Weights of a small GPT-style language model, trained from scratch on English Wikipedia: MLP 5376 tanh GELU, normalized queries and keys.
MLP neurons of a small language model. Each row is named by its layer, matrix (up: input weights) and neuron, and shows model dimensions 784-847. Each number is 128 + 24 x the weight over its row's rms, rounded and kept within 0 to 255.
Before each neuron's rows, "fires in" lists the words (lower case) most often at its 100 highest values on Wikipedia text that the model never trained on.

fires in: "a", "there", "as", "part", "some"
L7.up4461 [124 136 117 144 129 157 138 145 144 170 114 111 173 131  89 148 146 150 149 115 143 103 120 134 144 111 156 152 111 129 165 123 127 120 162  96 138 157 125 145 148  89 102 146 148  90 142 126  95 124 105 125 144 104 139 130 130  88 116  79 114 142 149 135]

fires in: "part", "one", "1", "member", "house", "of"
L7.up1155 [117 127 104 134 127 156 132 132 137 123 122  71 137 147  77 152 117 125 154 163 148  70  99 138 144 119 132 163 117 109 139 130 118 165 141 110 137 124 144 138 109 132 106  94 153 124 150 155 103 105 124 148 125 176 140 103 108 128 116 135  55 134 149 147]

fires in: "of", "was", "a", "began", "is", "as"
L7.up255 [110 148 132 124 115 129 123  94 118 137 121 118 142 131 145  93 134 126 114 126 156 145 110 121 103 142 147 126 131 116 154 137 126 122 133 116 118 146 111 139 117 138 110 149 147 147 128 119 135 114 147 155 144 125 134  80  69 141 122  69  96 148 154 124]

fires in: "was", "is", "be", "were"
L7.up2358 [147 144 149  92 134 127 130 109 112 119 140 127 145 134 152 119 130 131 123 147 134 107 120 166 159 132 115 150 153  94  81 162 131 123 151 139 139 117 147 165 107 129 167 118 140  76 133 122 141 123 123 127 128 104 119 124 103 131 152 156  75 109 137 123]

fires in: "was", "0", "a", "1"
L7.up2911 [170  75 117 167 124 114 127 134 130  99 142  68 138 178 116 165 100 128 177 109 106  74 135 123 115 130 167 119 128 129  97 153 128  98 109 127 185 117 136 134 101  83  98 128 119 159 142 136  98 107 127  99 145 116 123 104 119 120 113 158 119 132 128 133]

fires in: "was", "is", "been", "were", "also"
L7.up930 [100 142  99 138 120 139 138 100 134 147 124 109 144 141 160 145 198 125 133 119 118 146  88 139 124 120 185  91  95 131 128 125  90 172 123 195  94 124 155 151 147 147 131 136 131 103 128 144 139  96 100 161  82 104  96 166 130 129 118 165 129 127 156 144]

fires in: "there", "t", "to", "not", "le", "could"
L7.up830 [135 117 158 134 114 115 140 119 117 126 118 115 131 141 155 120 158 121 146 132 156 165 182 142 101 137  84  91 164 147 139 159 137 172 132 155 132  76 133 113 184 151 107 109  90 150  92 133 161 152 114 169 137 118 127 126 139 123 163 106 103 134 155 127]

fires in: "a", "anzac"
L7.up146 [124 113 151 152 111 120 126  68 128 156 117 118 128  95 127 162 110 150 141 173 123 140 133 164 134 148 147  96  97 116 106 106  72 157 133 126 133 118 143 127 140 139 110 136 190 131 177 116 121 114 143  75 125 147  89 134 133 147 109 120 132 124 135 107]

fires in: "i", "you", "we", "r"
L7.up4177 [ 87 146 150 113 127 126 144 165 123 145 168 145 154 125 114 138 170  93 100 145 127  73 133  87 103 102 175 131 138 108  85 125 123 116 132 141  78 126 133 105 102 113 149 111  98 172  91 150 148  79 102 102 160 182  79  85  94 115 130 130 137 162 176 137]

fires in: "a", "the"
L7.up784 [101 101 118 124  90 148 155 109  88 116 122 127 129 143  86 145 166 156 170 149 128 130 135 153 187  90 127 129 139 137 108 158 139 142 125 137 126 137 117 170 133 103 127 102 139  89 156 116 126  97 135 110 120 109 125 117 124 112 133 123 108 140 128 117]

fires in: "on", "of", "in"
L7.up3571 [142 126 128 169 134 169  85 146 173 107 124 115  66 116 129 138 107 129 120  81 118 157  88 182 148 149 110 137 140  80 129  83 153 149  99 126 122  83  98 141 110 152 116 128 170  96 140 122 114 106 110  88 122 129 131 170 140 130 122 129 112 128 104 152]

fires in: "to", "not", "could", "would", "may"
L7.up4352 [103 127 130 147 143 187 138 108 151 147 125 148 132 152 122 135 156 110  62 168 156 120  94 145 126 107 157 112 103 133 131 143 152 158 163 100 113 104 117 131 202 104 123 104 170  96 126 148  98 162 110 144 117 114 145 102 120 132 148 123 132 119 129 158]

fires in: "to", "i", "can"
L7.up3254 [108 126 164 146  82 159 117 154 120 167 119 143 125 113 120 123 163 166  91 109 107 141  92 131 148 106 127 163 133 137 121 135 129  75 153 145 141 112 117  83 124 109 133  80 115 141 165 166 137 133  88 122  89 122 101 123 145 148 139 132 112 148  93 128]

fires in: "a"
L7.up1494 [130  87 107 124 106 128 131 136 127 160 105 158 148 130 123 135 125 111 128 135 130 130 133 112 122  93 173 120 128 155 152 115 142 161 155  89 136 135 120 124 129 134 128 118 212 120 100 140 108 142 168 148 122 125 168 128  76 106 171 125 157 116 143 143]

fires in: "of", "in", "for", "the", "national", "by"
L7.up1652 [143 138 141 121 141 107 135 160 111 127 111 108  93 136 122 155 117 123  86 132 107 116 122 147 135 125 130 108 146 156  71 119 163 137 119 143 136 142 128 108 135 136 151 160 167 167 148 121 145 107 119 162 122 116 130 135 119 159 142 144 149 191 136 139]

fires in: "4", "5", "3", "takealot", "2", "6"
L7.up4495 [120 165 113 151 159 145 143 110 143 123 136 110 122 124 128 151 131 148 163 119 109  74 109 133 120 142 167 108 155  88 149 135 141  93 153 112 132 120 136 127  62 122 109 129  74  99 139 109 156 130 119 150 132 105 132  94 107 136 124 125 151 114 110 104]

fires in: "in", "until", "april", "march", "july"
L7.up2117 [110 157 124 135 115 100 105 130 150 114  97 147 102 140 129 107 115 117 140 114 133 105 115 120 126  93 146  86 136 130 147 136 140 163 174  99  94 107  96 117 129 103 180 124 123 130 119 120 140 141 145 104 115 144 160 147 120 143 107 133 128 118 112 150]